Weights of a small transformer language model.
Size: 14 layers, width 224, 4 heads of 64 (2 for keys and values), MLP 576 SwiGLU, vocabulary 4464, 9.84M parameters.
Architecture: RMSNorm before each block, no biases in attention or MLP.
Training: a variant of Muon for these matrices, 308M tokens.
MLP neurons of a small language model. Each row is named by its layer, matrix (gate and up: input weights) and neuron, and shows model dimensions 0-127. Each number is 500 + 50 x the weight over its row's rms, rounded and kept within 0 to 999. Numbers have three digits each. A neuron's up and down rows have the sign that makes its largest values positive.
After each neuron's rows, "fires after" lists the tokens most often just before its 100 highest values on Wikipedia text that the model never trained on. A number after a token or word is its count.

L6.gate247:568550462437488482492508506549538521511533512468459494583415463529499482472556525462525512519572548530548494504376528541623464491556542413629488443564504527484522495467515520432592567395375513410417450458577501504450487476572521489489422491569559484503457527492511530463419499469551503374487475511458484411494540581559550542468485518465498522596530483537490442552532444485477506527561
L6.up247:432483458430518424546374417538411481445513510599461621549593523402520507491515401547610450528410452517561499481446503521432502505424527495490471633523453435465521560540538518462500503490516530466464513466571459405481464518438461485550479537462524525506449556443491464480449463493513504568478535562497541529480540567525476567394533530535451459532478527591588510462486426475537529562472
fires after: " D" 18, " d" 14, " U" 7, " cont" 7, "d" 5, " T" 5

L4.gate22:532503530504562582553487490502460488458519473463455561578496493459585524510486421509538546495551474583514477478536532489493619470509418458505565482450611502503579529519547462511568573488480545449541421553430523417526524583500501467431461481501546511562454525431476461543518473467598481380498497460391534497458573538560512507512553481501600500465533510537484507486585521481483428546489
L4.up22:428425556517560563488515434541382477502443589444532503410469490469575535461575508504568510454542496481412453456430543488528461589474478520456566496578451536547535567497526500554433538454418517415483518472406464546541531464497525446498576560415483494484419472516522470484534584484518522434461519559547483498563575496476482524465506523506446512489436565454439505354557512517493498495544
fires after: " (" 25, " \"" 22, ".\n\n" 10, "==" 6, "\n" 5, "==\n" 5

L2.gate435:528541551545423459590418494567525503564480530507515509513492552562444495532501554506451537580570495546545511533554584398508499477576495530528494573492567472395478484619453519522518553503529420565469489415417546496522466529505617535406457433440488470447568448457483426490524433473495487514573592479477508479498595462456592414506397538495501515484488434479514425505560446533516469422418
L2.up435:470514512558524436502492462481518491559524448476491505448496498452480482485517471462460476548594498550564572591448484604525508426570534511485401577474636353485474543537530548457556507439522503500486537508424610526435423475430432543474501427498475457433580616502635486490475521505487497535551489453457513423528603520485565483556431558513545525432517451536541482465512436572553476422440
fires after: "1" 17, "2" 8, "3" 8, "6" 7, "8" 7, "0" 6

L8.gate497:521459510431541536518505514616524549465486485539514618520456629536487486467467550588475529485537536471418465449514537497531550467459440577478506522462453494442419443460479489551472524506495410561497500494526447517530459487464564499566489387473532478514446510526534505408519564546496519428423569626555641428482489565600446441397542517370439570548542593513514456531482544493480505480470
L8.up497:588515404461563507489525490505538448574541504423478536478534550649443536509538415498506521511426491541520523507574459492526492553531500560566499456495445438456450487522467432588578482521413491601464488442469532582576544439574574516503612511525416535492556542578484481499414435541491479467382521521504469537562514443492467557502459569484500519526533570456474525477528465615468421457527
fires after: " in" 31, " from" 11, " at" 8, " on" 8, " into" 7

L4.gate546:440559481486522504456399503514450450535432506472474493475488544496511428514550502482550513620490533486470545485465498498487455552529515506543394506572519555529502409418441480500400433497572521483398455437569513564475527600531461487385462397516474534471509502451441597549535414470477483449562503478435509569554494503538552508527459431529457457481451438569449451474504533563526489507376
L4.up546:469523444509605498498508446531448496475491452555444587507531495557491497413538462406504562455536482507462554510420505481454528464527441479562485521481564545484490495518531499566504471503558462488503525400568496520457487467535448506568508527503578544541447429448484575514505513543492419545418542455496507472479482577554500563455544533486471550472463434533536419470525429462455531534497
fires after: " s" 13, " g" 12, " Conn" 12, "ap" 6, " v" 5, " V" 5

L6.gate497:543522437453543533574571492492546521571512496566428506501419432521565604462472587477423419487540458511452446413479534521511468409564602430472478496527570420425516582547479507491468447401554419471503480518421606485424499537532410578577575514422508460478502400483425497426427413464542450476534480422530495462522612536555477530513447543485548420438452432458400499574515469541469437479544
L6.up497:550534530577461457520495516456518558531456499494530520552456457512422428525457596483506445477592500467483464478510517564478567484540469433449536495552513501451529550479574559564422364502518503461474472456425513464539444472530424447501515508484609504490551489489516488514469454469472509456453498571549568497547500572542516454531461512530527481403571456434535435506507388387500483547484
fires after: "1" 11, "5" 10, "9" 9, "8" 9, "4" 8, "0" 6

L4.gate502:539465570500467476434490593484441500485462418423405501417507585488543469420483449510569503418418428492465490479480541518519562448491386385493511540498455455513630519458460433523452568526522492558414503519502492507543487574467479526491459508512511466528434580521440518462502501462516419496490515532528460539456549524468576557462566493542477480529493539507429489402417518388455498584538
L4.up502:497502488515515489573466456482458539471519533574453467470514406520531543460457423510502552490456464494580396446492503519438465553490474524490608444566456461395561505483546617473466599426494498476489520552547524500505438416537440541496397576467606537498635535422557440470572526447497557395510555521488509552494424557421473393416484543530503463507545479482465491512488561505549506448526
fires after: " (" 41, " \"" 13, "—" 6, " on" 5, " de" 5, " me" 4

L4.gate135:474476432503498375494477602430484530592601444567473443528474506527534572425465504546467500522517503505480520432626521509520505483560588528431535497591485428401449490511486494512488565573518577442543570526512478470479601524507518469485578439548644498468490469519500534586430467459420469545535481589530470477504469484551490516410498488530527515570509506488501526549556417505459430524451
L4.up135:474491516470460456511391540480510489523540599499434564507504467560530529448468450491520531581507482558556508461570487519461501495437448437505504513445439455437512431471452505492520462516486491468610560466546413493465489521502508524472560508580598588423583482464498483560494511447491444549521586580588469523573454506449399522484500417533397445481456602462564446433513472431510471523521
fires after: " B" 31, " N" 10, " J" 9, " S" 7, " F" 6, " ENG" 6

L7.gate319:516406470505536478494475529553498444499521493471550499499516545387498575523519526579491541433597522497532508410422509514451449523474447557473477492465436478498558516377436422415514574440553511595443532605486523635453524465488436527508459451491479494496418532449507503493555574516577501500597551585510553456527495556549536542646477360435474443592531556463579434479499531540474587585504
L7.up319:651518470477550502483459486564455407513530534469507474483467578576452536494488413487499592543522520435437577491558492557532511500458507580474547488519481460551528519521500486524532577488444493417383597470510448455363463435481548551479541470500541519471523451448468592586509458586518548524481447525514484490573523533488489472531502515522530485438535535548504473539623600547521547400491
fires after: " of" 16, " on" 11, "ed" 8, " in" 7, " along" 6, " down" 4

L4.gate456:590640575525455560488478509458494600527525503445515492540480553506542388526485492426458492445648473460510432488503558575451461549546533529496438587530522539558489474427525522498524499627534469576465561596454524461525548543519543439488458498550452508612500514573517464458487479647484463489572555489449483510486504451425582514555507586490481486503584564502498485493464528508524473459484
L4.up456:611466439550481602447516517527496513493461520538488583542606481485414542560456505485527535481538517435495463527420455468549421556464525510480398379566512461556433508391590527503463497432563629497506542472439487517454423476613502539571430499562499449612513435531463491450536565445482536569492558524548513459476417470423592494459483533531509522485484484468506516529552571507541566502532
fires after: " O" 29, "M" 10, "O" 9, "P" 7, " U" 5, "S" 4

L4.gate151:379411510545535587482452473551529465490520555498350538524545524462512450506442530525548544558542568501483520442493541521531438516446479508519533510524527496505471439472475568569566456440517463367593479494519515555485494515606492451428527504594511484484452543485380578490496519463540532510497533479455501497621340518493467565476548491467471445482526547526523529504516492463522503420510
L4.up151:570441572579476410467372474499468461505520512495592482455560434493515458505529486551600484523445408514566479615533465452528504549515519476471474550524487490507470403532483442498538488503539599526540538587483464527518515555530480502521483487492471526418509528414551427504445559457512579495461469527510521452447518434539487462511516602497462534458436553435509453507534428573426473481521
fires after: " T" 17, " (" 10, " M" 7, " un" 6, " U" 5, " In" 5

L4.gate43:482587582486556585536489496457573600493531415512486507474461434442377532493491507585507530429496504454448492515471485425385510526470437460446463622465529434568482492484511457444446428519448559445539446476498487468562528456524404480528529421464402469565514597565577450491499520532449414491498461496417558480500437480579531494499506517516528503559467519516506588525436434498502523518546
L4.up43:486497489539525527564592506475390436520443497440609455458430495442541481509449585447495495470517475486454392540497598510484486532518497538473581547526523445487536479499493506534436548483454501511524493527529512492467472535543543581437522451488514464483438512538462488487474636522487559451506470574497510557541559507560484445533521517584502566478500427479489521490472476517653512475497
fires after: "==" 26, "===" 18, "\n" 17, "\n\n" 13

L7.gate342:528422522581459547501504505492507450537489570518451516462544481527481484529517461497514445506465500551476524509477538529418409483441487497497532514475409492504501542528455653466491499566601609483392533499506507526495521596458439524548482411467443459484548589423544433480551631506467475481478537570470495542530544491609471450517469527403551466496433542445490544467572501569541498527463
L7.up342:522571556499505511536579545556410400510478569480450499453474572514544531467472485482499445398492461411506473526431430509553514487490575541455571503526495545522494403499485550495555582442522504592511402432297452521527491504549518496498534499502490510409554518501546502528522514499495558393407442496562541522562522474558427501403487521478510583437542484475473453546465576538508479576510
fires after: " of" 47, "i" 5, " in" 4

L7.gate560:515427534489466439618449523506502442478614465458466494537514447519515511565457456362557536508547498528483492457541489542554618518443524535497492483555479546465496511519541530529412419501509500458452461628518447522520534457551548419519487446558541569466449446482466612474545449448509479647545482487472470627441503497474515527477551476434582492609513515500591561520559543420452431551479
L7.up560:514499519429440385533417547525542477506479525573545502507534478383484447555497536462525464496475456532487605545394530522508521497496468498508465560448457455482540512495558473546454524443447440406561472651490442469500443477541431512502496490553411563464491434446492415432446468497532472455525416503449446499547533474553542598387512500449446560570564483507520533513583405410418367535545
fires after: " D" 15, " d" 14, " f" 13, " dep" 6, " pro" 5

L7.gate89:475464423481480479477571532543483474542488546491520473554553557445482550438545451573498546483447509553560443555529573523586332451595493551516418448480533365453475564581554494432490484463439456495453561456558527480587519501567428520544564463457500596491468473451573431451506448624481471433450569589504488434491540434506439458469529565532533528489403468407522536504537579470446490469506
L7.up89:545530466476557547495477431474552524443584533473466428448485517601569562405502423536630582470480566495445540452464484484553513527490453429547577455481509512386513523482538532533518463435472472448526454547443476484398488487505471463459455501581447396557477474428559513473530513466410572538509473504506421494433563533553517458515502441484445517448464505545448545476466443486442479531469
fires after: "," 76, ")" 7, ")," 5

L10.gate521:521439459525476515342459596455510477500470489505544514487493492467520477533488523397539520462518514557494461505545521574571567521541503479511610492483530504450560532554586581462527469478479418467514498456529442564501455543566525521530595547529455448504457504475562560496557505409458536531576525424521500566444554507526486513498548542463433518554549561505507481522471425446433424533454
L10.up521:447496545507486428422452521497472572519499449464615502398583500495574529527489493495492543520549471510500402549475554488511536535488530483493529511506484543429438496434481452464514511609545445443493478519545424508571534554556533456566586533431587455480561490528493540519480471432468532540511564481365506466476574551476569369456530640491603493486541580438450522516478418438545489477558
fires after: "," 55, "." 24, "#" 5, " " 4

L6.gate21:504486477601571581551473467479522537483514624430422462461537513468489589510481507548455435466493576505425531464525563510539513549512493536566468369524467480481508536430510478492483545581514442513526507424530492454576545494474568526443458566503514522627502479512400438413544446466494435500434491476478495411580516529536450461575519584458467486573416577447510431534522447444603506587575
L6.up21:488478391486471578465486451382503602528525566485470520531445532529607467517466432533536421504412506486435571437535576443593478535426534431489502401453462538488541506535422421541539548555470414461519496455465588473546463497446472473455514573518507415495481555521468445475550494481549556452553561485549509450556486570508559454452474560507493475583537606501550436493512442589504490611524
fires after: " b" 21, "B" 14, " B" 14, "sk" 4, "ai" 4

L4.gate241:480588468528495593496429456461527587539532508556431554522429569439436474526526542576410532506450504423623444468508508443481524430500541530453479533565467540560510522544506506489518481503546535541461495427512345414568514474493507353444534531538369510532482472456587544443559491548573447520570489396569512531479426464507479523488473447470515553477527499467518505594514529524484570446455
L4.up241:504519451527470603472432435494553627550538589575558544515388484469481520467561584523434472514496555510517552467494470532478517462492422516576489527541463545502445543480507486461486433555522465600508469455494482479520469403538488434504442497596433469532458460521643479438554516518533540522467438453509505477412506521575479576576458555464591496536541469482470397556441501495488496460503
fires after: "M" 28, " N" 12, "T" 6, "D" 6, "S" 5, "N" 5

L10.gate518:540565481546490553499511468458494484435484497542552535486508470509481511503511455448501554495507403623428531580534450493441512463461499558497401453631495522458630422504479525540460551463521407462475546503397553558526566460491575407506476474465489473450555481502545464464489504484503513389516548502555456448461543439515434513520494532541529445463445528426436532384515379477557447524473
L10.up518:450517483520510436459434510473506489498462464505508464421598484614547539563412496472504523472616424493532562539380490417469534532483497472533489505459519499453519452521543520490461403542466507489399484481477489463461436582495511503459514497409562471547507482564479566529460456525502507490536548457475547556588517525414471616465469606524495473500586508439504469383473551499570445541444
fires after: "," 60, "==" 5, "-" 4, "." 4

L8.gate76:488576544565535472456508501448510581430510663427573505329470559548521518432473502627502475561543460403532555563532498530500480523470501522520511547487470559511437549584498485516391601546526404443455565427428465472527503541556504562513481386524460382482484504540474499515497466412475530537448488603529555544506547434580377524439481602511423531525527491570532518503480505528613485497517
L8.up76:590474497461476454530390514537553557538562552497512605447473475471501589487508488538507533413464461497485501465507480445504445529552576444530505527621442559461431519430476418523544537549576465544549484479512451451548546500524499510436465446528462479445565462442560568543633492486554473568448484466484440451508414522509416593479548568420475518493521505480606488469564513545490512543418
fires after: " B" 47, "1" 5, "4" 5

L8.gate307:469515447450494553512538471409441504547395463546477475459473550340429471603498459513508502449472584553400485580519495494578493519472460509485470428429543429476420605488510491575438439488534560471469546541583603467551419500533446546513480551470489621636455504577470496488502574554481510435433467588498527421423554493499462541545492549459571520473473481521463538594470546542494445490482
L8.up307:520495506402605539456466559470497493534417544570426412511500513541426557540489435593470511463544458501502468494421483572552437590550481469490514401540498528514470476456452523523388529506510494524480601522393481400508457468517539516449513435542557527570455510545502481481432472590516475418362503549437513515501568495483439495476518548521461502470453520515538561527486493636474550494392
fires after: "," 46, ")," 4